Weights of a small GPT-style language model, trained from scratch on English Wikipedia: 4.28M parameters, RMSNorm before each block.
MLP neurons of a small language model. Each row is named by its layer, matrix (gate and up: input weights) and neuron, and shows model dimensions 0-95. Each number is 500 + 40 x the weight over its row's rms, rounded and kept within 0 to 999. Numbers have three digits each. A neuron's up and down rows have the sign that makes its largest values positive.
After each neuron's rows, "fires on" lists the tokens most often at its 100 highest values on Wikipedia text that the model never trained on.

L5.gate372:536565479536510514483516488484541540533476576456520394424589541484496540543525577456499430508511542511457570447468454468505550494513489499506514487435449470398488534514461420438478566508490527531522456410535452554524443518443520496550518528467499474479511487495499435526504496523398493472
L5.up372:528615487403453519430464501571487516524482470474521407475517460525491409499531496479490528438575464569531461452536492510522530525474478520472514470428493460496561543464483465546578465518525433491535442484527455571488484531456485556489487526509553459536595496495579537538474522489499526471
fires on: ",", " and", " &", "u", "h", "v"

L5.gate315:458494512570516491536546573496476513544516490524459400506494444564473453561575412444484515444474533423528545474552429536491539529500512463554487501579445536487545488542511460524468541501488484507378504458464563510452547519469499495585526454509520495534511497474491564527513509541533450516
L5.up315:507553522515562493500498498566551468485532497483491488506491508561492493465487525473439553483414480432577469466507511506553516461455529466527516503426560505468531476533569461487437514483495494495433490485507504513510445484496484541449462481421470428522493448590564519531554439475460474456
fires on: " particip", "in", "adu", "iv", "ic", "por"

L5.gate176:576453481521473460507463504465450477487477518487451432560578548499552471449552473459546425496498577454499620529493506537502514504515470494464516491499439527485541479542535445545457484501476490471419504468556489517490511513464571487527547490494463539405495529465476480479530538462535492475
L5.up176:598468490514507550489543597441489426479505540446527539481540504515552466540555518450561377524514493503507505534518514562497474470510526551472528524442462429485508484487489503460482427517475513537573512502541458491495505488551574529470529498493453507465474448472496461500547536468522488461
fires on: ".", "'", "-"

L5.gate269:501513425507537469504456563468482511514530527525477514508484501479546539436508488495533503457519558462497461508495459572492548513540543468462497492497472496501508547451502558500456416504565499561473512446619439485492459468457512519415464511499472602436423495526503453534479526471539495483
L5.up269:496502525500504484528457504466494480468499461479558514438583423510505554481454477456484459492489527522598475519508489550513537507531512520464559496469466514517459485497539459514558509508579525426494486498528569457531492488463503475480549596520497405553515493487449531508572533429488507427
fires on: " Th", " th", "Th", "urr", "B"

L5.gate305:530503484523531473477492558511483444485561525502522557509556573477541582509474518534425504476499491516514482487454531465527563542493548440448548504511472524486498536423517544487462444472521522550533572491563480461502487449488452527386495492466439489524498512444507477443442517446442503507
L5.up305:460515514503461497512524528474524527522553466474523507473532512493445484515418562653475564464531468451497482540498435531555566445492510495506513562523494478487526492524477509522542464510500437536505488483473454494481496532474522451546508521509499473408454494566491452521509449425449454496
fires on: " al", " Al", "\n", " so"

L5.gate25:526484445534455472466526525425547465494584481532386450394523501591641484468508556498473517500483431499452543448491495520542496545523514500485450524575471524478529521535506467526514514539533519561527488499506520441472498475564468506560423514498457469506506526460496465494434477512500472517
L5.up25:529449512520527505499539486478572482548583451478525451485482553494400463514496605470502483415448440450552537461458497590515430504604490460460532532507476565437521432542509543505506521468522485531503527499514469495413490544499505547499495412533512470487495531427454469483525469444492512470
fires on: " al", "\\", "ur", " Al", " \\", "un"

L5.gate426:551445405529499473485459503499518432508550486460539565457583492471475499567523495481467460525477459575523561534468546508485503499577508479411525455473499560486511481478468591456496496462541564534477496523457466490493446497482470519529504561461495496471518435437417496525477491530498478471
L5.up426:578533517527498555517460469482436423572490505479536466471515504539550496498550505490534434550523544607523499524486521512475523507486449474469548524512498509544432435558525455471484438438477484496569484449557421538512581492448510574485536504464520491516458463444508547516508468474554521501
fires on: "'", " g", "h", " Y", "o", " G"

L5.gate150:494526439494444528578531531519503441506486585529534520481535489461470464497494496471460522519592526449518488522449461523523610499543477495540471433482471495467426510468469474531479609490510442541493501480477469460577437459512522506471470526428523505494526519526510445502573502484483450510
L5.up150:485478438527573493481456618390544510524544438521457490504493520514530468501456474556462544531532492468497452467560472533444524465468555524487464475598525490466494504497515540473455460496556526558474481524427500445410509501483447455564459504538500417575506470526510566497484486478541450499
fires on: "\n", "-"

L5.gate63:468521486503503515420427515425504479532503440514435461458508448519551536519508534494461481515477450500418506526472515528519549552520453478466515478517451563527562532457516482504396457422546471559548500564550500470485506503457533524459471549515460537516535451437536598477525564516502453526
L5.up63:499517518476421533435463534527572476546496457437456547510496511490520472506505497520445465489530491429421557499517516570370483504507479524503482485478458497566506511480533493530449479474488513448536504500434498530547509463523570560479418473543451485506450507517516530389475485429532482522
fires on: " |", " sub", " en", " En", "."

L5.gate65:508498441482553465463517503549522540526557468535491433469570550529534550523447517525517523487501509495482533514451473563497523409439548451537544538573509541504519531504477499502445487469517469512475461571446504445519472608545519506495442475517505497510466531491486515515477498509503534504
L5.up65:491539505537576550523549534555505501504511507470543525485451545474492470468459532436550438562495480498524518507513580510511550541447455482495481461520476549480566489579553480473489483538414529558459465492515552494502473549474543489530458467509484476485450501461528494438524506470512469522
fires on: "\n", " (", "ir", "s", "stit", "ol"

L5.gate3:499448519514535493519565543462544470428531470566496489472578543503463421473384511522476499467511462465473469547537521452500574493451555489485579458471407468554435490457474495544494546510506501513473502518512423561498465551501511470469440537519491488479535478498459480535432461450472531493
L5.up3:583514454493482557469499543466541468512497425459487523509491498509465506484450450471459548522499490399443469464531561513450481487550629549501512456533591437509537505412528514495519405548547465597545449421567518514544513547541525445463450516483438501551551490531551415553494524509510477468
fires on: " Br", "\n", " br", " val", "omm", "av"

L5.gate429:471521502530491487439478475465473412533463543506550442474537461522537445530552574492534454525536471465447530478535554489527482479505551490475507416521481510521482414466473461461456466449561508532583435527509466521514485498440513476507517538460503490420460484479511545492545488558544574475
L5.up429:518431534445472451405482528431518482470486567430526481507478487518540467449513479564495446554594526495465533514544547491509456534494509464504487491454543512571562466502450552512497381508440508497463462516522476514453491529457544428538542512548492424441522471506483523494530524551498461540
fires on: "."

L5.gate91:507433475553485478496490467537470528451525505521508455526501499490495578487523527518553508508463546496467448560480474603360527510500499484481535526470435560538544523453509468545462471491492550492545519511581470455527463489409460541466464557511465532486559489432510562523555493507485512506
L5.up91:468516462461551586630527503531506500496485581537513486507520492475502606480513522515503486570441466506622500540434500440487546532457489459517471461499461531481450498438476543475536481416490520569476485490476501433460528463532439499447472505448512478525523444494492548494453431457470485481
fires on: " go", "-", " tri", " stand", "ir", "ar"

L5.gate141:511527533541531508497503597464502481538587456460487523491509595439479511524527422503500483439509494531482454449493498451485466513480454477498491466471549484573442470512448470499478545450552475519503470499516458477567475513488469533460455525504519467517524431517580495565514464539513502521
L5.up141:516501488516543625526513552571533515511458614475512519517533554525436489568572475462471523524490566407535581489480516473444588542492477459531488446445526500483497483452478510479475478524570496504534548557486541483542466524534469500535502504467511440449524502480498480477489481536479562531
fires on: "-", "ir", "'", "r", "ll", "|"

L5.gate206:517370457549493524498446564410469464523452543478519484511535505449503489530535579516529432463438579457439532458541481543501558504521548444542543470491525574519464439464504428473452418419536527466446507523493506430519492473500486535467599473483473541400472458441447497443533561523496460471
L5.up206:504417543473476496558553440451502543452504485587439524494513476523462439497513508529461467503458528426522555548470480522536460524489501512527443522546420568487483443494471494557465486541557567434449503549418586554505493501498548404503542452500532523520537537498542458464512517468503532499
fires on: ".", "'", ")"

L5.gate114:452436505502519523449511550494529576510496482514487455501541462524570572523449495562562410546441485514491557501527540600467557504533547422446439534499413438557458496517529454521478467490547484461464483539548496470489489544474480450503552462510566473440573446432537526476493503535492526528
L5.up114:537551459473489487485514473568494469491439485483511492442538515494529539522522577494547464436512467472478492457554533482452482405500461559454468481400522522489532538500534456490472531445511539512469496485550510492524502580451461581490512478493545588566501540485520560516482509498447427549
fires on: " Qu", "inc", " qu", " Gu", "z", " Sw"

L5.gate76:454524464527509548477527516510531470430462511519471438422496453501502510454517591458510422484539496508557528524500495481486544537483490556536493498354488503493498564493506477490527548522522502486533583530483521431539496504496492463458467531550489492558468458457499591409508486517519536439
L5.up76:485540500501525521533537482557517496479435539565511407451450459523429494516538577508482482529437495542515505604545402545545497509519497514522456491468554450514527482481503440511502498540446519490513474486456485458492447532473583402475503559508533495524510543465526554431432510433433517481
fires on: ",", "-", " 18"

L5.gate71:531503484484485524445552529506510430487513485481458495425553465494459530435522479563489496483534492483425543461422522566488519476482505526554486511530478553472496583512542480540587542529478479498483554516539497487460464527490462551484505505467450540523451504448472474504508470542485461544
L5.up71:548532480532531472479490456506538487489493557427547606474502504529477609474565496503513524470444496552556527550470479548501512561483547510549529454480591543540475511500507566555519478570502487438556505534557485520503475525438427518440500518472488490483522507464521539487467410471520501489
fires on: ":", "-", " in", ",", " (", "–"

L5.gate308:511529536520466563521497507477480465513526497515515435507565486484468493531503523529500434490489577553457518481541373560518532434511499466462541452502436491495429529570485488490506556448500509527547478471501456435449586537456447435522496558481506503406491496578458514523538494466543495490
L5.up308:390393482469519563442501556506498476489481443517487481534533462544550516553539434541549497453495494503505504495457550504505457537478574469514540471480510473510464539507495413501500516495522506513461498445462494456479529458464468430564529518537504497468517525486425450542499493502549525448
fires on: " sp", " conc", " disc", " fin", "o", " ent"

L5.gate149:623501485485521495500459614461478533502468541476493474547485534432550521459455471520500497560451547515486491605412489534455468496509545432449520462461521535530524492455538522490486488505546540476550490478544490485505497502483445479405510569542467494481473450533525486542531426510588479497
L5.up149:509503462471544527425437504499406463494491511500607496498509473417428476521487534481455490520446540594515557543479502485456457468561557517505541516457487462491512517535460501436483498543463602496517451540499459534492464551492560421487540470470403542560552535551520441515481459521469462490
fires on: "-", "'", "ro", "r", "ra", "s"

L5.gate309:495424480497503523452549478533535509538508504462470524485514495542545529509532507563561474508527551493452531526452473512512540472488486477483492449498451506594505472483505548479413563445499517483514509529433538449484444450458419456549469477510477530443563596533514548457494475477592523550
L5.up309:512423540587446491510494531544510478454435487422441491468552431469539542519450519503496541450433553530498571526425544542498482489564500466417514533486510531511499453550491460517522489409523481531500428487497473477504526468521521441437509513527520428494540482468509528529548509493559535494
fires on: " disc", " conc", " aff", " ch", "c", " sec"

L5.gate277:523515518566482473546505528511507533544500501501513464486549504526489436459520496580550526437490530498444540476452506433508576478465484515488514526493442533570512507466515489502518485578517522448572481490575474553577488529436473517490537563540445513519565412476476535521515456479559550496
L5.up277:528509568587515471541530422535478536448479534545483488532562478494436389493552457474553426541520501452510543474471506497545455496524425432537471563503489565475524560550526457408506527506487440490474517496439528524533534493476495508470554513448514537452485445481525469489477513407510489576
fires on: " G", "|", "m", "-"

L5.gate328:496479442478532476571402436514538470487529480436533566465518583533500497507485478461505503469508457489484483505477551502476495518489543438479510469461464535476433539504579447498466554491518477483455549515493421511516462486510512540536490482387491515484519467579477479476529447510483468540
L5.up328:499505481492571516567461467471474498536503512486593503515477503560480443505516497398502540501489515510458493491530430505540475493476403473514503495526474499496528451467526574529479488399440458451475520493486454501511570510534491539459508470491458511495549472508463533539582433518521551475
fires on: " G", " J", " spec"

L5.gate336:563499512468506519494476531507481534520512509503533417541586478462561551519535510474533369524493545575470448542503556525501523460523554495483602491531488490449485467496501419456380496460522472490578471449507491479484431493430432499523560505458499476456439524447455506497479523565471536524
L5.up336:553476528453434501442505513488523488454505497453470466511563444470529524499492479461532503563552477506515467496514495537534539501469515529565524531508463550495567505519461522520425413485479523435491482485549484497514447473455515500511539534517406531465481458572537549478502594541472514516
fires on: "."

L5.gate342:514554485487563516533606562508522462494463502507527493425533464583492523496479502488525499514575476466554554547478500555566562497426551537563536487456393610506477448508495542592464546567502492436509479515518594533415495533498487464461446522495475479480460474442560466422514431537491474571
L5.up342:565462506531484558441538554371556446527526517459486484490437558510507499511514435603498553440540515485440492517469493413464460495480558449614470573502549478461438491491575494422469521475497426608473489522545413491469531517489451538496489512467505512494564505575508523562507478542532542520
fires on: "-", " Gl", ":", " pl", " Pl", " gl"

L5.gate376:539529458527497515549431490503484484534492473478517490514497493493519569475538544516472553506467465491499456467481444464534536469474418473514563541491516579526598423487482458551499457529528473468510528503459484524574480498432537521491497497548482473547475468541535484454512559547524516464
L5.up376:469470544540521548547517455469471569473520439541479461550534498460452500517523488520506508523461591457549497526550528482387499471489522428471481528539490481484501486556519546414529560456484507579450514497447513453462509400524529466535532488509516521451479514513483523501523460499476512547
fires on: "\n", ".\"", ",", ".", "—"

L5.gate53:564482536532511477500449491512504482475490484501487496486563509403491508478452507479495479495498493511382482471532500498465489516425499440525482447571474449549475494537432469469456533494478488499536529544488414526571442476460518487441504542513483506505490493513489468472526555575612520562
L5.up53:545600484434584484514510543529504513486552561453558491470518536481521517510553581499553433499609527560506537513435473487504485462456461506496542430469471468507571557496415529503538524546478485511557469490518546570517544551469548471519526461519473553520422495528532520487555417448503565506
fires on: ";", " |"